{"num_hidden_layers": 8, "hidden_size": 768, "num_attention_heads": 8, "num_key_value_heads": 8, "head_dim": 96, "intermediate_size": 3072, "vocab_size": 16384, "hidden_act": "gelu", "norm": "layernorm", "norm_place": "pre", "norm_eps": 1e-05, "positions": "rope", "rope_theta": 1660.0, "rope_fraction": 1.0, "qk_norm": false, "attn_scale": 0.102, "bias": "all", "tie_word_embeddings": true, "parallel_block": false, "init": "normal", "init_std_qkv": 0.0213, "init_std_o": 0.00532, "init_std_up": 0.0213, "init_std_down": 0.00532, "init_mimetic": 0.7, "optimizer": "adamw", "learning_rate": 0.000353, "beta1": 0.95, "beta2": 0.98, "weight_decay": 0.2, "lr_head": 0.003, "max_grad_norm": 1.0, "warmup_steps": 478, "schedule": "wsd", "decay_fraction": 0.618, "decay_shape": "linear", "final_lr_fraction": 0.02, "batch_tokens": [32768, 65536], "max_seq_len": 1024, "doc_mask": false, "train_tokens": 553600000, "max_steps": 12123, "dataset": "wikipedia_en"}
MLP neurons of a small language model. Each row is named by its layer, matrix (up: input weights; down: output weights) and neuron, and shows model dimensions 640-735. Each number is 128 + 32 x the weight over its row's rms, rounded and kept within 0 to 255. Numbers have three digits each.
A block is one neuron, or neurons of one layer that tend to fire together. After each block is what it responds to, as a language model described it from the Wikipedia text at the highest values.

L4.up1766:119120136127132073144130075169128134106093160119152119134159141146080160117155128122115150125148166117171133150154137123092025172107139129066155144180182149104147117148203143120126064121112087129115111118136089189133082077079102141145149123089126172121110163093159121143164117107140139044
L4.down1766:153156126167147117117140143159101183159185123153101145193126150102088136110133132127172055129039144130092144144121116143110086114159101137161177140130118163100116128146146094166105158140072138124083116056176083139169129128122095170166157157138122135184110080112135110109127115209093070112
L4.up2535:122094137145134132149073093175113125142134177077093150092167152195165158079131091104093118138083141155146187120121103086093106166134104182072121119163185129096106166119097144153172103159129088089130112134153148231102137142077146104114118134148105164133120161094169163155156144074105137123
L4.down2535:153086142123089134160128240146139171139172134187103143090118172158140099099153150067137138084143140048119117184114132119138155070155110110124098124055123147104125120124127073161118105129127140130160155144119101123087172112095199104138104126150170108133088154095117123179099103117187147135
L4.up2748:089132108145149155105112128157131132108150169137125101129160155160156136093113152088102105112126116116128090146182078105140159175084133150104189133145157044098188112093129132133140078148102089105115141143096070131125133104168137137128145122129132136147150119094083133169167092089137160106
L4.down2748:141171142169186132106056183100088143057190176163133146095102118059166107094169139086095100122105159135101131149148175138178123126140186126210104096087155156112111092070141122145094157173139102169176146121112153158147131190184129122176150092122109114121120170117137145094113042112179113123
L4.up2841:150113145145105088130151155126132122103127110118166144119089158208104141133094138122109104100125131165055097123073066096161059128123159166084138070085159110090117197147128115149202157130077110186102061075093148114146153099143167168060132134141126149131117089097179123113167182142130117106
L4.down2841:166117107100114124161157150191132157091102120068154186152150123136127109128069171128162113123132184132152173141043118212148098052098062105123101193103125161082160078041175091144142109049142163113134162084112127186146167132095149153092127116137120081073104176089079080178131183199170130189
Responds to: Word-internal pieces, often "y", in names and titles (Mob-y, Wh-y, Rick-y), plus digits and brackets inside table or list stats.

L3.up2556:148151186134122112089143148141144115152147146153128128132087098164100169165099146136180164088143105145126102167151075082169112146110181134135115111138149121163143062067116147167156143065171090109119063139090122168145104127063106149091155116080102117162121164143145125060109111116106184108
L3.down2556:076156089144152104093152138116106123134130153146090122108142124110149171118086132098126085123102107161168194100170121107164139085056134086126113115119170126089144137144082129052093149142097112106156087164100103128164066191127130117143130096085150138161152081115150108106116135128179191152
Responds to: Adverbs and modifiers that limit or grade the next phrase, such as only, more, just, not, rather, simply, somewhat, often starting the word after a verb or comma.

L4.up1287:178127105056073140119119130106119089161110107074161085137144110140133180176190128142105179105164151122150086133124142106144096100071141115109108177124192181121118161062178178170187091150107131124116119165126116112114126089078162167103110103124152162112152137101108151132108122159085150078
L4.down1287:098105132182148136174162120131080126140105165181163080167109158065160097121098105121108159114149145142174106150170133134177140181190085168107141073078068199151112125064083115143118126147108136112101142057152119193113104137126125172120126103111075145140085121172058104177108119136180138125
L4.up1439:129129116100110106062124141158154101119102108119140101173176120115143172128173120084103130152067074132117064139118127152129098121082077119149146120139138189175162162147069182085168104137155173146118106069076048186216052197133130119075096108144165121129105153062074193113170131135079105151
L4.down1439:066072148123126105127185134096066129108128144125109138096135072097157139131121166120077182118181099114086039101147156135164099145130109115113111199087142122157108155083160149127174172182079190152139100139098108204142155124118194177091122166209109159098114094142123159113148104147115128083
L4.up2048:139105122094155088156145141101126083100146120111157118143138158170083159144132138123113160118163116168050097143104130128136092125123099124148201126100107171121126130114071098108151102140134162073107051118139135138102110150130095194075132156110105143158151070120146149114143122133122089080
L4.down2048:103124091086130145076102123128172120121156112095154141145128080131162120102089124236129133082101181098139130114128157143132118109088145128137093056113172100165083138119108134077125099117123138175083088117130071180117143126169122145123157121060060162129145122123140163061089124172151082134
L4.up2492:067148144120045121156088061127135145060050154136151050137104137060178192155143125112123151103127128158147075103108161105133098179146191101131115112100122121156140130107099103124130108165143163153109093155135145137146079079089123075111155121157095168120192071124136141133110118116048127113
L4.down2492:098173105106193140135147091152112083090084142100089094137077085100151085197142117142110174094158183140115061126116089119166126182117167137064114118079153104161111121134139090095152079140059107180094077120073130106079120123071158139162083094189162130130087079152208124129081127194099171149
Responds to: The word "as" (sometimes "of" or a table "|") linking a person or thing to its role, title, or classification, e.g. work as, his role as, classified as.

L4.up10:143102136104056154198146134066139096126125121130107135151077115141140119102130139098158134158206150187155154147118132135132103123131131117116084107154131170085172109076157139155157119142080090094188127129129119130147097191110070156106133151067132089114171136125122087129157096104092162114
L4.down10:106124111136071094136137125118114113148114164052107103162085144133140112228133108126144121074133112073091130088143132169152098136131143120121113139123152123128191104085158124133172119122099111171172136171125157084097110072090116128089157116151164110122122110110154124127163100182110155123
L4.up381:166122142074080171118081133114124108106094131112182127122171176179149159158139171130079132087067126143145118116092142130128157161157155185149165102131102129185143093102144105122147109123099120150168092123126136134120076149100140143078163117091124199147161103156162138088133085160092146168
L4.down381:157154103167100090109127123081116120139106137131136129140136117155124122135154080151146180115175150114204140143095122138182141168151142139121102184093096136145137145085084179113058159133087142181199068168144206111103127151144131137073124087104122114123172111144111151110141121166180146114
L4.up720:140158148076097150129156110145138150131164131147130111201086160194124120053099165133182165082116103140128124112140126134118142136120181127160109128131143166134217162091150087142159090102052174092181124175158072084140065137114142157088105089098156102129193116121202099098149118122064126152
L4.down720:103116150170124070114153196053084089092062123121100065048219151143108072135073129123126131086137153116114137113153105165136148118159125107083121130135145054134105101084119164128133174154126145149130128136108077139120144109151128214098140125134134109146201089072145138149089065147139166116
L4.up1264:112167199133093134145134117172176135101097183107141127197089178120166118117136152121157134151137105071149167131120109095142163127101150146116162142203122157096162138051143102179184115114071099152163139131194112130170088181149081132104179108092082149147145125080107120188154133067061165122
L4.down1264:066165128119128176070099116076099117086107160107073089153087131173104133067183151073136134165114122147146080121159116142126137140157136124095132170135147053136166095134094130155177135121095176175159143134112101119090145133138157101133139141137126111122131099081203126116130137153121157173
Responds to: The first word-piece of a surname right after a first name, mostly in lists, tables and rosters, such as Sh(apley), Bay(liss), En(finger).

L4.up288:124099093172149038115196136083120160127120118160093122120133200090119135149110078093217127113146104107134126133092154127078158083136169151109165079179151172153155125152145138138187118127115091102112065110107139113149082143122152172139165118081110114091116132115163078161124124062118198162
L4.down288:128105165139138072102086181170106176181154161101110139130060142071136120153172057059124139094096153102129108145153137090122093147087117092182120119164153146151113094162054136126087061112091116143139153166082113138108131159091133125110153158075103112089180145200110113149171106105137094146
L4.up738:102129120121087173111126156073207104135124156144044070060086152044124098120174137126220124094145127214159087093158136169150119127088175179100132071090141180140118075034117104107113110105132125130122180095168094142141098171144105128116195111151098085135124103091114106127082069122138174116
L4.down738:120135088116135091166127104118116136147068121134120105100144104122074154116156095121188146143132167083136111075195122172123153153125138142171110120129112121126138175114142094105084061133133123153128071129123106123220092122156142093114143140174167163128144140131101096097138175175163193091
L4.up871:164156155116117147107144158100164088153113117110139043151123105169169135176178155162124158128176080130108094110146101129179111167101208122182142086153107107156199155076217097124100131101153159062206148120196141113139098114134107115128196171146097149115103208115082130148127049093101155168
L4.down871:119112147107116190138134165112132162128115062146085113140065156104102124121115145130097083101141127134150135091117134142162116128152137139167107132096144134100180084105174149079173140107130106171109152097185166082135129156091124106127118144060125147142142091128077097165078114079151140138
L4.up1830:142092152109106065150159137117207114128102113139113093130091206090123136118097166100174121123093077162089121155202168061134123133169120132114113119143124137102195107083213137193144120150083086063067133168232098131161095133119154134095158119191076094120134178115119144139100070151046115112
L4.down1830:108175137170103131158165153140123099129099150155119135177116123171073116130141150152145131167102146116117105130144131104159175218116088122115116104156165126145182106129151121102121102179150105144063082104127148063137151173127125105163104134130153078150158094112124093123101119121159094109
Responds to: Two groups: split-word fragments, often a lone word-initial e as in e-ager or e-at, or pieces of foreign names; and adverbs between subject and verb, like further, first, also.

L3.up1877:125080155196090129135151078092144097094129114113134153146144149155089122164172108124162101141149132160193122141177092140127093087142122188073130122137133150090125144160107147173168130142119110101080124121123122119127097163140140100122156092114169120127132128086122169147128123171076143127
L3.down1877:143188165132122146081125129092168098110144155151152062105064166073147127111098080115106090103081149133162118133087078099095083138145134149152151074138191106063171116076085145120161093112146114158127135105087132060099142123126128189113101117198177145136135099109127134149131127106165132107
Responds to: Second or early token inside a proper name or quoted title, such as the apostrophe in O'Neal, My in I Know My Son, or Now in Apocalypse Now.

L3.up2578:074172151141084134105123104103064127099148198170159101113124164133176105123144134049156066112154191099125126203123118133088108090096131138071171143073167148125107177110167128166109124144124094140130116091127156117121084143108134186109121126135159126186125156161108104069138116083158111113
L3.down2578:107126115112101094169094097147105138113152183090114155181063112141115136122188088119185108122159115158120133148112074139128119151136100187085117117154160118098138151114169164123180094116113161144204143121134098125117090132096095166091160157132130123150135135120129211126155069127107107119
Responds to: Spaces, opening parentheses and separators just before an expected number in tables and stat lists, e.g. the "(" in 14 ft (4.3 m), or after "|" in climate and sports tables.

L4.up576:211159079131166068115127134136182125095100122155118113085137128099113110093082129083126077122156175180133101145187179098105123150148097127102093145116120152112148152078140119181155139153051153171127147135132148134138142155105188138166141148103112140114197123132157143152121133194180163109
L4.down576:123134162089137112148122143136111146136121115084158119088118135126133163067105121142139105127127095131153166164131080173154116103113118183164120135126154218154137132137156221090183160112146179112108100167158124195122084104126118009150128177099113109136072135106160115072124085145117096148
L4.up940:166123122140150140112119136140126143131144155110133126117133143134138129159204157106153086094169106142126166153149112103167098143128110110136112103144105132102103143027117131139118139109118101148136110148133137195122200125139142154155122108126104078128087140067175126144130050064176183142
L4.down940:137060138204109113139134124253120164160117120095123103150065172136182091137115094168133157152095140156140137142140159129119165133117115139157096133110147071107200132156075093117103154114120111068156110155172075137122096094107082121060153116142167158174155168099150108122139136213072153096
L4.up1038:170109104126144135122117076113157114112097120095127126145146175146096100085089086096145155138122094113142100133174189101184150149118177181100100115110148093127118086040118110139175133110078108166154073113109089144135112095124099196119184156122124123152113108091144108135124109112118139176
L4.down1038:143091110205116091175157068176114127093160137116130176122099104097150167104190146169170130109124187131130104127132171147131168100081112165157122101130120173098118165134149131108118055138174073084169090065086122129132154111152108151122132121127199150138099133106100092146118113167113086126
L4.up2103:136139076132112124161144123139190149103101108187146115119140191135119127146145106108145146118148128129141117154110068146111146169135104147111146132114089113118110127141174082115153155084069169120113099158190157112182104151176119126115162145134150144120107099095143079125148148119147175139
L4.down2103:111138114133108133137161166086125181146082082097068170133096152122137147143148184157131106066109125078111121086125125149069160122153122167159147194100175058147125100149144107129120092130140143179141142076134137103116111135087164113137095159166163123114091120115084140082125143151112154108
Responds to: Word-piece tokens in the middle of a word, mostly proper names, plus digits after decimal points, e.g. P-oul-os, Civ-it-anova, Bo-š-ković.

L3.up788:120119133148104106094119130088155124113117114111163139109137179160153146165150154131084097110135110220121100154153110115141147119139117149108081097115103112081150126110098146111146132121171105107146120119111137120105128138132134197143148169147118170144157091135096156122129148114137118127
L3.down788:090170136089139124092146159091100151192154162128180069116066186161171137164146147137146123119088113110114089040144140157109139118105136119175115130144109157078130092110183124163155069058106179094141136084107140131077182111077081030100125127132185149159133097149091084125159110140115118080
Responds to: Word pieces that directly follow a lone letter token mid-word, mostly in names and foreign words, e.g. N'Guessan, p-and-as, P-ared-es, j'ai.

L3.up1496:156159101180112165088160095104142195117098137117157135071128076085053108104175109087138073105185103116159137112174109135152150067124173120106130126144115068099103101181140095147107150061155157138095103137088075130078123129086130155131100119086099103083169103124174118124163109080149186158
L3.down1496:096122121159200049107095119175185099129153107106145065135161131088146140158158193160156170129131182055125168179114084187146136134152074174116056104106137084179134165135137074177148077101210111175073174095154121172114107135076149168158146144102147076150189118089057113123126134125157116120
Responds to: Short vowel-led subword pieces in the middle of longer words, often names or technical terms, such as Bio-in-formatics, Di-oc-letian, di-as-pora.

L5.up1515:177111044159125105143095122156122119113103164083130074092091111119123138120111137143161127083116173132089115129112132165161130144062101088092103161127119196136143140141089117179149133116137127127139176122181123128137136096071176106085136117131152145133162108085129137101108092150122236112
L5.down1515:088090123159131056115161124116112086130111160157148220094118200168110165138148165161124136105103163171098127149139164128117097167084166141078105119078127074141117116141123156082155164127131134129132167082169186160074126144140076068147078103134134147150082153146156113118138104154180143151
L5.up1832:170103047159148110123118157170129134132103126123142121094062100132057135151086129083140097078109116128141146141138104101168176099114117192082114101148080164123162070090135140155187107200136158106132202107169123167060134138109097147113157128107163071142199097123135151123120120131146162123
L5.down1832:163183188138110129143177135148090148161117158156159162110162109110209185151110126182100105180119177161159127135142117139087142116151149114144108163134099097087097097097096115065078170100182144130123145112116176136058110119176149104080159153134087136114120139130108156085153149048151188149
L5.up2764:131124087170192123114160152177192184164151115106118198122151192115093148101092070141161089087108132093128135136111166132183145155152130106074147144089132131110126135119167112137098154137151165109076151087101162140119112150175079101110160091117114103134163163119106149169157153150201173134
L5.down2764:131095178117080103082113086080104123116120138115182149119132123127194208157134106165114124107124113115062114091061093143187087139116151133066069146156116139164137157127170099134229104147153150102143186118134138125092099140100132088165115140107126107146107129161133174173172123127132044157
L5.up2896:183125092179148131189138100116050186167083104097090106077098149091124139144110114078151119096056083130105121157066125083070165174136121142083139131089116143142112142075128152195155109161101134107187127108134118158126075153127151117122145210143130187112197150097136132139143087140170130151
L5.down2896:172129213168157080071165130113148141083172190114110154121096207110120123146091119132120117139153134136119036157142124164198113156147114137122145118147115106119153155141166182144115137143143132131235084129094138130129114105070117087113127146116171096116121175159134123133150145101139119144
Responds to: Word-piece fragments continuing a word split after a prefix such as Pro, imp, inc, Pre (Pro-w-ess, imp-ress-ions, inc-ap-able), plus some year digits and score punctuation.

L5.up903:191158175125135092122128092192110170137076101151106136087141124109141113158196108121116141149092184110152203144112159085125174183142109130182150127129092164122038142068119123223158097165075163109175129148089100192075136099142156117103093138080060159151169158118147146177142149140145120134
L5.down903:114115216169097097129129093156106146127164125146077146144115073161073188121138079092110100116185105113063117188128133126105145139150125138093146098169183114153116123125136139128127121116102151186143072070132155168104159087144131138135142173152122106116178095164116104163148066139141171113
L5.up1432:197217116106188093132160155141109156178104111037087139139105139140080117101130162103188121104089170157076130107166163090177088118066143153068148118143131131135082102113143084186160086098109174129153154123134132114115053148106110130096176085042073122108211123128125115173106127113122179109
L5.down1432:103166163102140147125153131130101110109139109129201149140111139149086179149169077148139106128083129166139101180162123132120141102149129146126109134161114131147083143133159078132120146211113140118183144151089088080101101145141129100117122151108174071135188085110110146115086142131120157078
L5.up1574:159176115128125162101180127089126192152130107136135155139139110194090084116076148115123140116166181164081127125114128130119132157142150116121130145092105106121128121125174172131153152128116118137157094122135144129136089143043092149120116129079096154146137177105125111128120127148102083085
L5.down1574:171147174167092065099149122116074112182183103150101146159151129161137129128131140134102087149128148145100117164098110099210115170111154082169120113162135085109136127105155104109114105107073135122100091123102128162133073170084158169202104120090114133091163112102164199102134167172170127063
L5.up2053:197097165166119117054109175150072090162056115129129144099192081125103142112187119213118098159108158088138178111103146108108107151139086102235167095167122152088144159128131060231160119139087178110116097113089117194121108135165156103114174123121123184157139098124188152149177126127119169149
L5.down2053:116150174052155165136141097143124143118112135149163123094099126105164126186128087119079170120167133134155132152129078131142127141130149156133069118139114132193151105066136133114153160097079128086170127096153124121143170094107207154149130142163162046138103208081138135132111172138105096172
Responds to: Mid-name word pieces in romanized Korean and Chinese personal names, often in sports tables and lists, such as Hee-hak, Tae-ho, Hu Yaobang; weaker on other foreign name fragments.

L3.up2282:101138125082142100114125177219121170119110142117170096166171129169124108178137098137111171141070151111161109133147105161118078157088080129184165111146222158146109133117134107132189093077116067114035088124167100124174164148179112098126142158071145102158177114123124129120097116168078194067
L3.down2282:131101092107120125142098087148115123100166128128150070071128150047111090086078125163116176111138109139141091123150154135191125133124120123163175142130165140155096072100122101132117106075102128124098111110177173178114158146119118113160105178050094153111105157114133183117114073183127116079
Responds to: The word "as" as a mid-sentence conjunction or in "as of" and "as well as", and As- opening surnames such as Askarova, Asher.

L5.up1500:088113085154127127152165167136103143094142161097143149134108160157175125074113130070098107107133134114086135173076103161096087048074155176168148110102119106089155085131060129125172077168048129132147096083090126115100147121156097145138109148144140120092198112116167147112169138044177164119
L5.down1500:133135094082170129137104120111069167175142174135121139123108070071166121128165088085112095147132102146167096138149109163112092107100162147127142171132165149156145136093122076119115109130124114122101177140130141098121162162154141174059149101160121098147065115136153140149143101083121121105
L5.up2208:123122107109119145092101078125138086109112107129158118143152170123050143137175131051164056173150133153115055160070116137119149054154109104125129131104125154157124161171128082143106171146128166114099160107132116197183189192177085132074140126146171062120128095068078121167133178110131159112
L5.down2208:135122138129152137137105141083145136086102111150157122102129125151077164141077133139129113100100062141022168091133164191121128116064112139168090084184154142132131151124171159159124049147144139116133165045111113091130161140076141109119193123157178066154107087072136127151099083141156185121
L5.up2759:139134073111103102162109136145107133148101139131226156124108181151096114087124139101174137024109144148118078139065165168143120104094184182128074114167185110069160105128095145111111142197130170155141171110137148115163150138116121134089143139069129075136147062100100225110145076133173105097
L5.down2759:119128161104156100158120093110111134142157159124135150127134137167114124179143189133180149151128141166149112173119125101127138172056127162156114169147147111083114113098098070162136092107133118126165165162109147141126123103126101130169129124110091168121129112118119129126177122074123180124
L5.up2829:136133126104099066097108119172139196123066131098174083145066184146134125099123152111141147111163178136165145203085121158072141098150118122139169131138197155054160132099141115174112153135101137138137091104154129124116165137156114143084134167174121147092241161085147189099163146142125087121
L5.down2829:126168177117123131117110122129051149134142121138134143093162105124173164114099110122072140147166121131118130218107124131170163100115134135082080155104140120134153131127128117132157126091133104123169156090092075141133149082107114114170095084150078047108107164130101117069158115128129149116
Responds to: Separator or connector tokens right after a number in tables and year ranges, such as the "(" in 128.0 (5.04), cell bars "|", and "to" in from 1906 to 1908.

L5.up1918:100107151129084038141106169109109163156149140141097025114166131147093191124106127133120120134179129170159151135115136084124093131077120106146099144135167108111099135096074122115163124129102135142156099078102103076160149129135186161129098075090099154140188089119128134167103167173114159137
L5.down1918:165076115075156155070106106156094103126116108065095111168111097049177168147102179120112143083135170132123173136074144160149139182132066074160083180102128100178112132177075088121088138113113143130190130095157176118073116169089151169111135090127111134084134143106136186137126133160138166089
L5.up2248:131149094187073109150173129118124146138124140093087096144092134127129139088138123136152132159109093174111160146097098048153113100092151114122125121079142105170094098097148154117202120118137144161145066135094064122082110129177130179138126150077159100113139099144089118130137093092141148121
L5.down2248:112118102142135092179095100100152151154173168112045132157114133114134190134135128147140070123108081124129185144105147111179117098088060056097088103069136058091108117130118108127141155093119124108133128123132121144124101126100148118104116110102140158170204125147129094141137116124114177161
L5.up2267:164150098115030088120151144138105112132100138071087118113115153161127120112166120110125067104121164130140154158097100079149148156105062143126158134186124125113176143090166128135154145131095142054187148163168082169152169104118118132102127100121065162119139132076119189139111157137118117103
L5.down2267:215128124185155133172103169110090167135068147075114125113062170155145176070144129144124143130154144202084113184123183147136189161111082158145087153138115159113158169114138203111110122163109106168167117100124081165138137100118084137099103072171142133123117023141110151128082132122117123129
L5.up2464:096108075158124072143111109152103144120111174142121096174091200169167141094196126082123086116181127111118129162143104136112080120082149161156135104176155138145125137124139135149125155144158077128154103094183124177163157080074161146087144131116080159126139124060082215124136084080128167109
L5.down2464:131075110159090158141170136100155194194184092080102145143140166122144124101189164167120165125158090179144112112106126090094107119125114092129103172130099124123103133099108090147174126124149106138134098180122097151063089181189094157123063159102179159098134051105085153144089145189098198091
Responds to: Forms of be (mostly was, also is, are, been, being, became) right after a subject pronoun or name, often starting a passive, as in he was reappointed, was killed, had been given.

L5.up1477:113142116121056143127161149141119095123066149150128090124090153112106112105114113160145120076123108134126113119165130095098094106122144149125151102156136162094131113085145123130251117117063157108146158177158113122165157100092133121143122138124136151136150117111099124123110180138072202154
L5.down1477:122101103176159143163160116122123149077111165102114054157131102168106151157111132122117136141149147093159159071152136164178162111140133102111105107096141074080149117082123158163166164097115109134157170164139143164107130110184099109124135161109138054151113113082155177123124062109108165147
L5.up1503:127125102119113143142090171122133140126093127124118091166098173118097144143128213150092115136115063097138130129145168141117137174142132129145165103138165193128139123109109122147221126119146126153144210157184145086131157112121043103070178128095153118126094131107150066155149132160088139162
L5.down1503:133102115139190151133112073150175094081139087041126089086126157103074139182117111118202153113166126063115108141137102171147058123083142116106130123122115125140164161059106138145153120119121123154195146155209165112119177107082155149145105144107144072165163121129170099115123125186111159186
L5.up1634:086130174133070100139172121080150134081120117112159019120071159182071130117106138186158110090118071131095139130162143144146102150119183172133094142221137172119155118105107097181216124115103092133180129104188135102101081131114103129066187116133180113114137121132129084110131121089086184037
L5.down1634:143120128129101125181097098135171122134121132078125123140098164136117133169128136138112141157147149103119103092137117139130132115138122066097080148091137111130135151071130130160111149168116111151133110144072167155080134209057063125116170099140107088102126164097142128117100133103140162115
L5.up3026:143127132100094157121201122113175117080089092116122139150084166148101114129118145181160152123122138069174107121124126176093132129131172148103115073098120154132184151102111119172225126158102138094133146138171053120145110127102120207120179128118133105131156170136156099076131159161065157198
L5.down3026:084134162168137170125114191090122091100101153118089065130155178143119108112097171149144107122113092090124178111136122170144203093172148083068142122173139088139145093073109142133172198097059128175173152109124152167073111134160102136107129174156091097115167167111168134110094104141088171176
Responds to: First word-piece of a surname or middle initial right after a given name, as in Daniel Tre(ier), Sarah E(ckhardt), William Re(hnquist).

L5.up125:160135123112191122132079079132077120117176119128128181102116122170081058073108128147161096175119093102095101131081086125219058090104082103109131135109185164143112145145134102147133129151112146132105067140123103106135133165086132090078103220112135133129154145100116126106101148091104217138
L5.down125:150070108145090127104099181101125150086132098139110128120101201125131133157121151141097120144138102106223112120134145169132104072153130106111125082115150151105184111143098145129102137107135112106133131189086170125114150149099104117140109170162115129151093128152124122155123144129111162190
L5.up1204:131136124112149097082110108096145126156175147155170082102103130161131088154177088071125116125120126162078158125149141141127129114094107131155187094146186129133129139137099141140160116125148123103117118123123130146142090163087145088141119104099095146165154101111139118203134127113164147156
L5.down1204:126119126160179121144127127094127105103109101154118132117100088149081145122103187178127165159127157110125144141113092146134125141158080139131117110107069130163149111139180158099127140145102143181099215107102082085110148108120088120109139167107163166194081128118118116092157081136115127129
L5.up1764:161154128099148130140122157125147139127151081140152095129123111132161151109101106147114144114025113130103131129121188147157153148136093131099139117161160171085158149147136129136141031161105115115205109099126146135071114115127111146133204171114132127146138116136147093138102138127077165151
L5.down1764:134130104142142116148089128059195148138178185109097086135103245113170111122092143119125128161135163128173111149088118124167175120142108114153119144106131138146127114081130141106062108195109111129070137145117177104080154081093128132102167155099098154111080135165123128090054103100138156180
L5.up2376:125099168059115146135071104101130208110201105112137075157122169144139142120048131212141078099096079129120089134086109083141157136109125117147134098121146140143161126092127083122169091155105113143087090094076174158111184088124157149060120124133144086153135098092128148067112147136167141171
L5.down2376:085081096152119126040140188151118039108106126093120123183090112128173159152123167102121130124132096131105130120174125075117135125141110097161146130119141142098168133137140144096109118118102131171110122085135115109134099131148090106117118123172114162147133116099074136139170161124156052169
Responds to: Word-start pieces of transliterated Arabic, Persian and Central Asian names, mostly right after "al-" (al-Asal, al-Mu'izz, Al-Arabi), also Kabul, Askarova, Heydar, and dashes opening infobox lines.

L4.up83:120133135094113170153107050162153133100047099132127104090080179099136135102132173095139131131147146154153080147176181086128135078188184116116096139132134119085137099074161101119130149105109161144133117118143065103132138167151103179141136112112111168149152137107104172110106113078100178103
L4.down83:152098116102145066132150134150103140205183157128129139188125162139143100115084141146114128135120156145047165071113129113147096141097154114134125144146158137164124056162130105165122121108170154097102161092091061077142123068130158184119104126087096159129117150101152128180153065183131147096
L4.up1157:102135121165150102112132140159105100115139116160175077128090116145119087078107108121152128128213176084098128165082101083136129102140128103101163126111147112134211116157074147139117090105139144143144115165086164119091173128114119140099068156098119087159121169151135237094180078152152142032
L4.down1157:144129147144149091171070163119150109080116163131071198072192148168139093126135139173127134084115099175092169128118161122125107110145186146092122132125096137182125092105086120147161186093072129105134119174075029102173185137058119036146125121102144192105143142139153188153108062153119098112
L4.up2245:090181087111132086104140183125125123176166097136196131190168173140132065147110071131174153138147101078166144123113144144107145135090119155106085132121161096107124151151103103127136158129168140122107111175109136222060172138156112155103118114080191140176130066119108112161136164096125117174
L4.down2245:172090134103133154097100141089134123122183161116192132100158104108131141180129130046155123113047126102113069163116094177153065097122156120124140145128135114085143159163133106159099157085117088114137141138042133076137093116110134215108094170116179109108134073170100076162123158096147189127
L4.up2904:110102190131141122105135136084123098164189107157211115132135126144129072111124154124150107131191138096156125164122122123176133080126123099150132133131143107092157112108133076183120128096154121177140150168128152131043067087152161113117095167127112136173105187116196115090113113036155152104
L4.down2904:156117078101162137154117083121131153147078129172116147073112148060086168085130105098127115131170131166117127121099150121104109134208091104124110123119141184149095110141110154128144132098101130110156098052174128072126116088100101178121135131150124120121123151088055153066126108193067181185
Responds to: Separators and spaces right after a number in stats tables, e.g. the space, pipe or semicolon between goals columns or before a unit bracket.

L4.up1339:123183137158128154096097082125127149138137078132101141127114126098067113125117148171173073132157145105122112104166152132073159087142108090154149085117081097096111117106131179195092118180095164162125112150114100137077119122114151134078136117053127155147142043124188192156163176142120139089
L4.down1339:125120156172115130168112114118145162094130110114130122168159129100145169150128132130109168157121100136093093154124092175177102153113102153147103157185181181151106073149112122122137162119158111086173119093179110104109176103110144165120124138128148085088098185188156130123147112077150132143
L4.up1936:169185131200139097131174159131121148130094089194151122103107162165063139081150138085161113098175110101140120159150127126140150104130153137142042122071119200125133101112148101146163142126079193082172145134107108141061146132121130124127127150044022139153131118109173137152155130135089082148
L4.down1936:096137176117140175148158104105127127134101109144094129139121142142152103145106152140150088123119103054086174195087094175135091115094106105090099162166139105132111072108147160144097166120128150216124054088127102153146170137162115159110138091128109126085167169098108159087196118070122177186
L4.up2699:122128138116105136098165079155097121131040147149095165081118134114114115162112136074161158121127159163210140124144122112149140073137120112100152094116085089116171142104165149180132107106120121134105133152113112118167145161126128131115128149135158128104090082114148097066227147146124134125
L4.down2699:157129199139174081106088131119142133094168140136183074169127165102164146152174148184119148134084105136121122158099094127131097222149133170172120152083131115058097100118096184092100159147115164097185123105150156198111159122144143151127089126153101067108132151154171148149153143156144187105
L4.up2811:186166123162141106139086139138118158147122154161122120127141144096133135153177123115149133112155132089066158167204194094165118050160170130120126056097100103116114124056188071089113113133072116128137102135148128160069101145157123159153119123069064115110142170136173160160145069128114111131
L4.down2811:109172169154119140159123131204102175153097166139146125121145092205160096152105127097168130167178158096119077155129121145171121176108178150109143135084135132205153106142130144145095134065148173122131118065138105079166145112150118100193119067101125100120168101121098141132112150097150096061
Responds to: Word pieces and connectors inside multi-token proper names, mostly foreign place, club or person names, e.g. Rio de Janeiro, Al-Raed, Rio Grande do Sul.

L3.up2770:122130130103095148055105125130161150129111086079166129158096109139122152164105110151141110184152121104137128118119109105138162106119118116146102085135114153089108160079169103144127059114083157131110127115152104144136153169140064122098126101115115096158130098137212116132145169112069172107
L3.down2770:129169101175148122107117169115111078098157194078158122090132060151158131155120182142101056129104130126138130072134115109173155151174102100117075127157126130120121143112150137106097163134155126201113158116114141177110115133085155145098088148080152087116176093134109126147157139137178150099
Responds to: First word piece of a surname or middle initial after a given name, or opening a biography section, e.g. William B., Kyle Or(ton), Bowdre.

L5.up441:125183092112135077063116100094183100185095166113144082101145144131121113172189112156131204110162193100081072118124067084205112098118240084131129148185156172117175080158176105133138083130175142143151094090120059129080096145178111129130174126090077080128121187161142160129131133126157130123
L5.down441:091131135115100099184133116099184154120106118122124113144153090155127195196099114124072071169120085112118130121131144138158126100130138134170124092205100177132108107066130156132139083067159113216103137093118163111158109117091108067106105160151077140131117086139153123142137087146147187104
L5.up580:151114113104101139120243155114134121142106073135162126143116122148142084115185137101067154162134084164120113149153102091174135158132175104100180149116112117160168126110142137097185128131197126131128080103141121132111071156111142080134127133134141157132127118104145155098123085123184194104
L5.down580:124168113105133144131144164142155157111068123143098138156062143161204130121100126144130112082122116187159126039162176114144067135106139150085081143138138126122115135149126163144157022094126169157149160131108137107043146107111146172189123173126156112106115065109146145089117149120119064077
L5.up2504:168158153084143140072153022122144144136078190103122063126110141125109119131141130172124142117159137135083104125141113082200150063098195143121105117096125151092130144114136162086110000125178151162126156099165107148093131144090123115114160154124090146159089165126164164123145148126124148169
L5.down2504:116139145124135145207144147120171064155113126118138137083127090147172197184106140114077078134127103141105152114110143121169089079120150139165139116142105123148164117113134154143134113092155133190147173111103131085131114123115152110085124154136123127106095154151173144086094128131180122127
L5.up3013:104163157118127100060123128102149148153098129095092110129184146160160098103111144157137178117152087153097124126119142112176185094113128134141161123142098080115192142137086104103140054082165192148161128110153078122071107176145167139117183131105135204165080107100132131188118122127163129149
L5.down3013:103112113171097112118158139097209146186139076165076137167098108114133177122108149181105108144120088126123173136228200079148149146134159138161091082134183131111112201115161097132133134124132113152131105083129119120131157136124166172125141151154132129142155169136142153099152093155155204146
Responds to: First word-pieces of verbs split into parts, in the verb slot after a subject, relative pronoun or to, e.g. arran(ges), l(oves), condem(ned), rel(ies).